From a checkpoint of a small transformer trained on Wikipedia: 4 heads of 64 (2 for keys and values).
MLP neurons of a small language model. Each row is named by its layer, matrix (gate and up: input weights) and neuron, and shows model dimensions 144-207. Each number is 128 + 24 x the weight over its row's rms, rounded and kept within 0 to 255. A neuron's up and down rows have the sign that makes its largest values positive.
A block is one neuron, or neurons of one layer that tend to fire together. Before each block is what it responds to, as a language model described it from the Wikipedia text at the highest values.

Clause-boundary tokens
L7.gate40 [113 137 144 135 112 130  90 145 181 115 119 103 134 132 128 167  93 156 138 138 137 148 173 136 198 104 126 105 129  96  73 134 120 100 111 140 143  96 143 125 134  70 106 128 120 134 176 139  88 183 116 161 120 126 145 139 143 112 164  69 137  96 128 119]
L7.up40 [174 127 100 115 150 122  96 118 121  88 122 126 129  83  98 129 123  88 114 118  95 110  91 148 111 150 146 113 124 133 103 159 126 106 132 143 155 155 143 118 180  96 130 123 110 161 138 147 145 138 106 169 106 125 163 150 171 179 133 119 129  74 139 105]
L7.gate166 [113 133 101 135 147 130 127 127 127 112 176 172 128 118  99 138 133 123 105 120 139  95 171 129 133 155 142 123 121  97 119 134 137 116 111 136 212 167 139 170 157 136 146 114  79 134 170 122 126 137 132 113 120 106 140 160 150 151 154  84 114  69 166 161]
L7.up166 [137 140  63  78 117 113 149 119 134  69 160  70 171 119  75 127  81 138  77 117 113 116 148 134 161  99 135  94  84 137 126 136 197 142 128 110 141 133 127 101 148 116 166 138 101 112 142 113  96 190 106 146 135 137 131 151 156 131 137 135 131 125 124 128]
L7.gate336 [105 137 129 108 132 111 123 154 146 141 140 109 118 165  95 130 124 138 142 108 118 136 121 151 162 140  81 123 133 159  72 124 134 147 147 101 129 123 107 150 149 102 106 151  71 108 126 120 138  83 162 128 169 184 127 133 163 137 133  83 109 156 121 120]
L7.up336 [104 117 147 151 120  95 138 131 154 171 140 146 158  70  92 148 110 113 138 111 106 133 124 124 152 148 145 119 122 124 121 137 151 133 137 181 113 124  98 177 130 106 142 106 118 143 115 101 138 105 122 152  94 133 127 115 142 132 126 102 142 133 130 112]
L7.gate347 [ 89 160 117 147 120 155 120 131 161 107  94 145 124  88 136 117 145 154 131 115 121 101 151 107 155 133 114  89 120 156 127 124  97 113 146 136 134  97 128 154  98 104 134 139 137 145 122 144 135 126 142 119 125 125  93 109 147 117 162 100 105 138 103 107]
L7.up347 [142 131 145 111 132 121 154 140 120 144 166 129  84 146 118 110  78 122 146 133 118 123 125 133 150 125 126 101 116 148 101 144 127  96 126 143 111  94  94 112 147 103 176 164 118 105 128 128 139 137 136 147 110 139 101  98 136 130 113  90 150 126 174  85]
L7.gate360 [114  92 162 116  98 114 165  90  93 129 147  71 117 112 110  96 117 133 111 106 174 110 153 140 126 120 134 150  94 146 106 129 118  77 103 106 135  95 108 127 153 110 111 125 119 114 133 129  76 125 113 152 161 112 108 162 167 114 148 115 110 143 150 142]
L7.up360 [110  78 138 147 148 118  97 157 159 148 107  99 158 112  81 142 129 140 161 147  93 144  78 106 157 135 130 148 155 160 112 140 112 134 119 121 140 165  95 185 117 119 114 161  93 144 146 108  84 151 180 129 128 145 121 108  95 152  81 131 133 141 165 121]
L7.gate381 [158  97 125 174 150 150 125  77 153 172 171 106  88 162 121 129  81 121 133 158 143 157  93 155 156  98 147 139  87 114 122  98 112 122 139 133 120 142 124 112 149 116 145 125 134 114 159  89 139 140 131 130 164 149 135 137 117 152 119 106 140 158 129 152]
L7.up381 [ 97 127 138  86 133 123 155  75 113 168 116 147 142 156  88 113 160 164 150 120 123 122 120 101 155 145 105 117 147 147 135 123 139 166  89 134 115 138 118 140 134 127 116  79 124  86 105 114 116  84 140 143 127 150 155 105 184 129 138  99 143 110 113 136]
L7.gate388 [133 123 116  58 146 104 115 154 124  92 119 116  89  90 124 162 126 137 113 100 106 107 124 138 173 113 133  73 141 155 168 136  89 146 135 119  95 107 149 105 133 122 150 113 117 128 164 124 127  89 125 111 101 133  77 105 142 148  90 109 134 116  91 122]
L7.up388 [133 143 115  99 130 111 116 127 172 156 130 159 179  98 148 115 130 134 112 133 122 124 123 136 121  93 168 153 178 142 112 169 123 127  86 126 130 119 104 142 115 125 125 170 154 135  95 160 186 120 155 122 150 151 138 168 162 167 167  82 117 102 118 149]
L7.gate393 [110 138 114 100 149 141 157 143  89 110 127 162 142 144 120 114 157 134 103  98 119 127 138 181 130 110 141  83 149 119 121 164 170 140 157 141 105 115 145 144 113 132 105 130 145 104 135 102 143  96 148 139 132 145 107 135 128 125 107 111 122 134 186 163]
L7.up393 [166 105 103 118 130 119 121 137 113 116 146 146  95  68 148 107 120 136  73 117 164 121 102 160 151  94 156 109 112 124  96 115 122 153  89 181 145 100 145 146 134 124 129 148  70 127 128 136 103 182 174 156  90 136 146 152 108 137 108 107 166 117 183  96]

Verb after sentence subject
L7.gate84 [ 98 155 118 162 133 117 162 120 185 101 146 161 105 178 127 130 147 147 120 131 144 139 156 140 148 144 129 111 127 147 148  98 158 117 104 129 106 151 129 148 155  71  86 147 111 148  93 148 117 127 135  90 132 158 126 137 132 112  93 124  81 118 104 154]
L7.up84 [148 107 133 190 107 126 125 113 132 111  97 129 138 159 156  90 147 104 155 119 110 164 138 140 128 130 109 122 123 108  84  79 158 113 136 123 119 112 133 134 100  87 161 170  69 136 113 123 115 161 150 118 134 122 120 111 119 133 116 155 133 127 122 139]
L7.gate85 [ 85 128 135 128 201 158 117 164 129 128 135  90 139 170 148 143 138 112  99  93 118  74 107 102 155  98  91 129 138 142 117 162 141 122  95 129 122 181 133 189 107 125  84 133 141  99 113 137 143  96  90 125 115 148 127 115 136  96 149 148 129 140 151 145]
L7.up85 [144 100 160 135 137 113 175 145 129 139 139 158 112 109 125 110 163 142 121 155  86 142 164 104 114 157 175  89 158 125 133 109 114 116 139 117  88 133 134 148 137 169  93 144  98 130 107 124 159 110 153  81 124 148 126 157 159 104 162 152 117 123 122 145]
L7.gate102 [121 133 128 136 189 139 133 129 140  89 145  94 133 148 151 127  83 117 149 117 120 137 126 115 157 135 116 100 140 126 142 149 133  69 130 117 118 131 124 109 125 118 180 132  94  92 135 144 162 167 132 120 146 154 106 136 179 135 120 150 120 136 139 134]
L7.up102 [115  95 120 135 115 171 136 124 142 126 136 110 142 149 123 146 122 126  71 141  91 169  77 143 128  99 137 154 180 155 121 108 122 171 109 106 114 142 142 123  52 131 123 123 120 116 146  94 122 162 158  78 137 101 155 145 157 100  73 157 140 138 115  99]
L7.gate140 [154 102  97 140 116 139  89 136  97 132  99 138 140 154 139 168 139 116  95 152 121 127 156 134 120 162 139  75 106 127 142 118 105 165 109 111 158 145 142 125 142 120 116 123 144 155 119 104 137  92 130  96 155 156 125 148 164 111 140 100  86 143 153 104]
L7.up140 [142 150  92 150 171 103 147 124  93 127 158 177 144  89 120 142 110 136 111 139 168 132 174  94 105 126 103 137 147 155  47 162 143 146 141 134 148 161 119 170 139 158 115 118 173 119 128 135 129 120 144 126 148 157 146 112 154 164 134 122  93  94 114 151]
L7.gate237 [ 91 145 128 144 124 120 161 110 130 125 142 122 126 163 133 147 148  99  97 124 131 134 118 152 140 154 117 100 130 141 100 115 167 142 108  39 122 119 120 141 138  78 142  99 152 104 138  93 142 117 140 141 149 142 134 119 161  96 157 125 142 148 155 142]
L7.up237 [123  82 114 104 123 149 143 126 155 122 119 164 138 124 141 102 135 136 133 132 115 123  97  96 140 152 126 170 111 132 131 129 148  94 124 106 145 131 136 110 128 136  95 113 177  80 109 105 156 126 159 118 119 113 106 139 150 158 108 128 120 115 125 147]
L7.gate281 [120 132 124 175 164 108 102 133 141 127 132 143 112 209 157 142 113 148 118 158 132 164 153 159 136 125 103  99 107 140 155  77 134 121  99 101 120  98 166 179 130 119 128 147 128  97  85 154 123 123 172 137 160 115  91 105  99 105 146 148 120 147 147  81]
L7.up281 [ 81 135 107 127 163 156 108 109 108 125 139 185 132 120 153 138  93  86 120 133  84 117 141  80 136  99 144 140 106 106 149 132  71 135 118  97 108 132 183 135 108 148 129 164 136 134 111 150 150 136 116 141 162  90 168 118 142 129 139 121 135 143 124 169]
L7.gate340 [126 100 109 143 161 114 134 166  93 126  91 150 128 164 111 155 157 149  87 103 134 123 131 129  94 149 134  90 125 143 110 116 131 134 143 161  86 139 115 144 126 133 125 184 161  86 150 122 127 112 103 128 143 187 129 121 104 121 108 131  89  97 155 113]
L7.up340 [111 158 180  81  90 142 100 139 160 125 122 160 136 143 144 169 158 149 152 150 110 146 111 120 178 114 124 104 129 126 160 142 147 146 167 107 160 137 105 171  98 116 142 153 129 154  63  85 187 143 114 125 147 140 146  91 166 104 140 150 114  60 127 130]
L7.gate421 [139 124  92 139 111 125 142 135 148  94 120 134 165  94 101 151 161 163 124 169  92 110 140  96 138 137 102 107 137 146  98 145 133 132 116 111  95 149 127  85 110 125 156  92  74  96  95 126 108  95 137 117 131 147 146 141 175 113 103 191  73 179 125 125]
L7.up421 [117 137 181 159 133 102 145  96 168 140 144  93 113 159 141 115 106 113 161 153 108 107 141 145 114 118 144 104 155 127 113 159 125 144 116 149 121 125  73  82 127 123 194 156 171  99 116 112 133 114  94 110  86  99 119 121 147  94 118 174 140 103 123 137]

Mid-word fragments, negative prefixes
L7.gate39 [142 156 131 141 148 129 154 171 154 108 134 153 128 116 182 121 140 171 127 151  93 105 136 112 138 136 124 108 102 160 125 172  77  80 140 110 154 121  99 155 215  99  93 167 123 115 123 161 165  96  99 110 124 130 120 144 112  90 101  95 177 131 111 146]
L7.up39 [145 111 106 176 124 145 166 137 103 127 116 144 133 132 111 126 142 100 146 109 130 122 134 178 139 122 103 103 125 113 154 164 124 137 143 159 110 112 111 133 141 149 108 129 121 138 119 147 162 149 130 157 165 184 136 130 139  76 161  97 152 102 152 168]
L7.gate97 [123 133  88 107 147 159  96 103 179  95 138  90 144 128 128 141 153 102 141  82  98 135 169 128 141 106 105 123 124 127 124  99  82  94  94 103 137 134 111 151 156 145 103 151 145 152 109 132 117  97 131 172 121 124 119 114 146 128 118 134 141 100 129 144]
L7.up97 [108 164 115 107 149 115  89 150 142 157 118 114 170 120 109  91 155 126 124  99 132 149 116 106 107 119 136 146 103 141 101 130 132  87 146 134 132 106 136 141 147 130 109 124 105 141 154  95 108 112 122 151 136 169 108 145 134  83 113 143 148 153 121 133]
L7.gate169 [148 149 156 122 124 122 139 134 126 150  95 161 169 131 125 104  64 122 173 100 123 148  76 177 140 139 116  80 138 177 109 136 120 120 136 127 153 140 139 147 118 126 170 172 100 149 126 112  99 116 155  85 157 161 145 132 121 123 148 106 175 125 167 142]
L7.up169 [110 128 127 175 165 149  74 158 150 145 126 110 133 142 153 110 121 108 155 121 128 122 163 150 115  93  98 143 142 123 102 156 119 115 118 124 122 141  86 176 143 161  97 147 105 119 122 130 117 133 149 120 112 123 162  92 139 119 115 152 148  68 138 105]
L7.gate193 [122 103  93 145  99 119 121 128 123 110 147 125 147 137 106 159 160 146 144 106 128  89 184 120 139 130 101 151 113 127 142 134 127 139  98 151 167 135 126 110 133 133 110 121 172  91 125 134 129 116 110 136 147 163 112 115 135 155 128 105 137 147 137 132]
L7.up193 [127 144 115 162 121  88 144 154 138 101 110 102 148 115 161 130  86 117 145 126 120 126 151  79 160 176  96 149 126 124 114 164 156 150 125 114 122 142 145 148 136 118 122 140 162 158 136 142 142 111 149 129 124 118 136 114 112 150 128 141 151 137 177 137]
L7.gate234 [113 124  94 114 137 183 180 154 138 121 133  74 116 104 116 154 102 121 170 127 120 107  99 129 152 112 124  96 101 147 113 142 123  93 132 132 152 161 130 103  71 127 107 151 101 111 173 122 135  94 109 159 134 124 112 151 134 134 128 126 117 122 158 164]
L7.up234 [139 145 118 112 142 163 112 130 117 111 156  73  95 106 108 127 136 117 153 125 114 136 133  99 106  64 132 140 122 139  77 148 159 179 108 137 121 137 130 117  98 113  85 134 110  89 144 115 140 172 103 153 121  78 105 110 123 144 108 151 124 129 107 131]
L7.gate327 [163 133 129 138 109 131 136  76 133 168 130 109 153 114 101 186 109 124 156  96 136 165  80 164 119 121 117 153 136 143 137 114 152 114 135 147 140 129 103 127 180 118 137  91 145 101 161 127 115 103 154 141  98 182 159 144 108 147  98 134 123 140  91 145]
L7.up327 [125 111 112 106 139 115 137 102 158 122  93 140 142 168 126 171 168 118 158 119 111 117 122 146 147 132 164 118 130 142 158 150 141 135 162  81 211 103 120 102 165 171 141 113 140  81 143 115 131 168 114 103 144 139 128  70  77 130 140 111 168 179 119 121]
L7.gate333 [134 109 128 120  70  65 102 124 132 112 126 170  98 185 160 152 149 124 101 115 110 151 121 148 122 105 141 154  91 160 147 177  92 117 145 121  95 128 126 116 144 133 128 144 138 116 142 100 123 150 164 112 127 152 101 128 164 130 135 154 119 111 148 134]
L7.up333 [116 129 148 101 115 107 139 108 149  83 106 154 143 146 108 159  98 115 139 151 127 151 152 124 126 130  72 129  98 161  93 119 121 130 127 135 146 124 122 137 127 134  89 138 146 121 142 114 131 117  94 142 120 156 126 126 122 115 138  96 189 100 109 107]
L7.gate390 [123 131 118 149 122  94 119 131 109 144 114 125 128 125 101  98 129 106 143 129 106 129 161 122 110 116 136 129 123 142 112 127 136 126 139 113 109 156 120 134 148 156 179 136 135 111 104 122 155 147 158 153 125 191 142 113 118  98 114 181 145 146 140 142]
L7.up390 [108 132 153  76  79 154 115 125 127 119 121  82 148 117 159  54 151 133 127 144 150 176 170 143 188 151 161 148 151 136  98 140 113 128 112 129 105 122 114 143 172 121 112 105 173 103 152 142  90 144 133 131  91 150 128 162 102 111 138 124 144 101 112 121]

Subject-predicate boundary
L8.gate233 [126 124 117 132 130 104 148 144 123 115 100  93 119 143 116 150 133  73 152 118 125  94 114 158 111 115 134 123  62 125 118 112 169 113 141 119 153 147 136 143 102 117 137 117  97 130 122 117 153  92 100 140 125 120 127 102 142  97 142  91  99 134 126  96]
L8.up233 [123 127 108 163 163 140 153 103 160  89  98 131 135 134 129 143 110 109 128 179  91 154 112 118  84 143 153 133 134  99  91 181 109 122 123 147  86 111 104 152 147 112 106 115 163 137 119  99 131 135 100 145 126 144 179 124 193 112 133  78 108 113 105 123]

Block-ending boundaries
L6.gate156 [102 148 108 116 117 118 142 143 113 108 109  93 117 153 134 113  97 144 119 123 112  98 110 133 112 128 121 121 144 123 150 132  96 144 143 100 120 166  93 101 140 145 114 107 126 170 121 145 160 119 139 127 173 174 126 103 154 144 120  91 143  92 128 128]
L6.up156 [104 170 105 131 157 162 150 181 111 120  96 107 122 156 102 106  97 150 113 134 118  98 134 113  85 146 117  79 170 134 136 142  83 138 104 113 160 126 114 127 169 125 124 117 166 135 102 153 146 124 122 106 138 145 112 116 111 114  92 125 158  80 127 110]
L6.gate164 [154 159 129 114 140  82 151 122 127 157 128 177 132 100 128 123 117 172 117 116 107 139 143 126 129 125 134 135 157 145 172 128 126  91 113 154  98 106 112 126 140 118 131 144 146 114 166 105 133 110 157 138 107 119 107 100 116 161 101 136 136 133 124 101]
L6.up164 [157 103 105 142 166 120 131 178 135 157 129 103 109 113 112 147 131 128 123 153 147 116 145  93 141 124  97 111  86 125 159 159 145  88 147 140 179 138 107 172 116 105 123 149  83 118 116 134 125 102 140 164 171 109 101  84 165 184 136 149 126 120 120 170]
L6.gate186 [108 123 109 105 159 121 113 156 175 111 145 156 123 112 162 144  96 168 122 170 110  76  95 110 140 126 132 137 163 139  80 106  79 114 121  46  96 127 117 101 133 118 122 110 164 155 113 132 102 100 110 126 130 114 141  88 151 132 134 161 114 104 128 132]
L6.up186 [ 79 117 139 148 100 119  91 133 154 134 156 143 140 139 101 154 115 129 125 132 136 131 133 118 128 147  98 119 117 113 165  80 110  91 145  97  98 150 154 132 136 122 107 103  92 146 137 124  92 143 120 114 102 134  93 169 163 135 124 145 115 146 161 110]
L6.gate315 [182 136 142 124 156 139  99 155 135  97 137 131 136  75 128 117 144 159 129 160 117 142 116 127 139 113 151 126 149 132 128 100 154 100  99 133 151 151 130 160 136 125 124 191 105 212 103 174 152 142 126 160  89 139 156  85 136 115 133 134 123 106 108 142]
L6.up315 [151 165 124 137 126 104 143  97 164 128 108 134 129 103 114 133 143 105 100 140 108 109 139 148 103 148  93 124 164 117 106 155 124 153 105 138 121 114  90  95 133 122 175  91 130 146  92 103 145 107 118 133 139  81 140 134 158 163 130 176 144  94 146  97]
L6.gate316 [160 111 144  74 116 150 161 112 144 131 136 153 122  96 141 118 135 170 133 136  90 154 106 113  94 131 107 124 117 134 108 147  95 103 136 125  82 142 142 135 125 142 143 127 121 138 152 172  93 156 148 114 146 179 135 180 118 109 143 121 110 137 148  97]
L6.up316 [103 131 135 126 132 153 140 150 120 127 169 117 156 114 141 141 143 128 117 131  88 180 142 111 141 153  96 120 161 168 165 114  77  84 116  98 128  84 152 125 150 105 139 126 131 122 110 119 122 122 126 152 109 152 134 147 132  77 132 124 129 135 111 108]
L6.gate325 [ 93 143 117 106 140 173 129 136 135 129 101  74 143 120 158 155 122 106 162 101 163 110  59 104 151 138 134 134 141 192 135 133 114 110  99 155 123 135 126  85 122 128 149  95 141 100  90  99  70 159 135 182 116 119 187 106 161  81 144 124 140 141 140 128]
L6.up325 [107 110  86 128 135 126 119 140  92 131 128 118  86 124 135 151  87 159 155  94 158 130 117  74 130 160 101 132 148 144 137 130 120 105  89 129 137 147 137 144 115 142  92 160 119 182 107 135  85 123 141  77  59 131 184 129 114 154 106 172 135 140 140 107]
L6.gate377 [107 146  87 130 116 121  89 138 156 120 117 145 100 162 133 143 101  99 159  99 112  84 102 164 136 126 114 124 141  97 110 131 119 187  90 133 175 123 133  97 143 126 167 155 126 111 117 113 122 147 126 138 122 155 134 124 160 146  82 142 104 121 164 142]
L6.up377 [120 148 139 120 117 129 159 134 146 149 135 105 145 106 157 114 165 142 111 103 158 138 129 124 146  86  72 116 156 103 169 113 144 177 121 108 120 155 150  88  87 134 196 127 163 153  94 106 138 134 106 140  98 135 116 120 143 124  88 144 128 143 162 143]
L6.gate415 [101 132 167  83 137 133 151 131 111 182 160 108 169 177 128 105 125 188  84 183 117 112 111 117 117 124 108 150 112 137 148 137 164 126 117  92  99 154  78 151 136 124 113 125 168 106 105 125 115  94 136 136 121 125 121 141 134 123 143 131 129  89 109 130]
L6.up415 [138 136 110 134 158 148 165 149 150  99 145 132 163 139 114 108 126 126 156 150  85 136 128  98 172 127 143 132 130 137 131 155 136 140 135 114 134 137 160 113 127  96 145  92 116 135 108 142 138 165 137 146 139 136 135 124  94 197 134 146 132 125 144 108]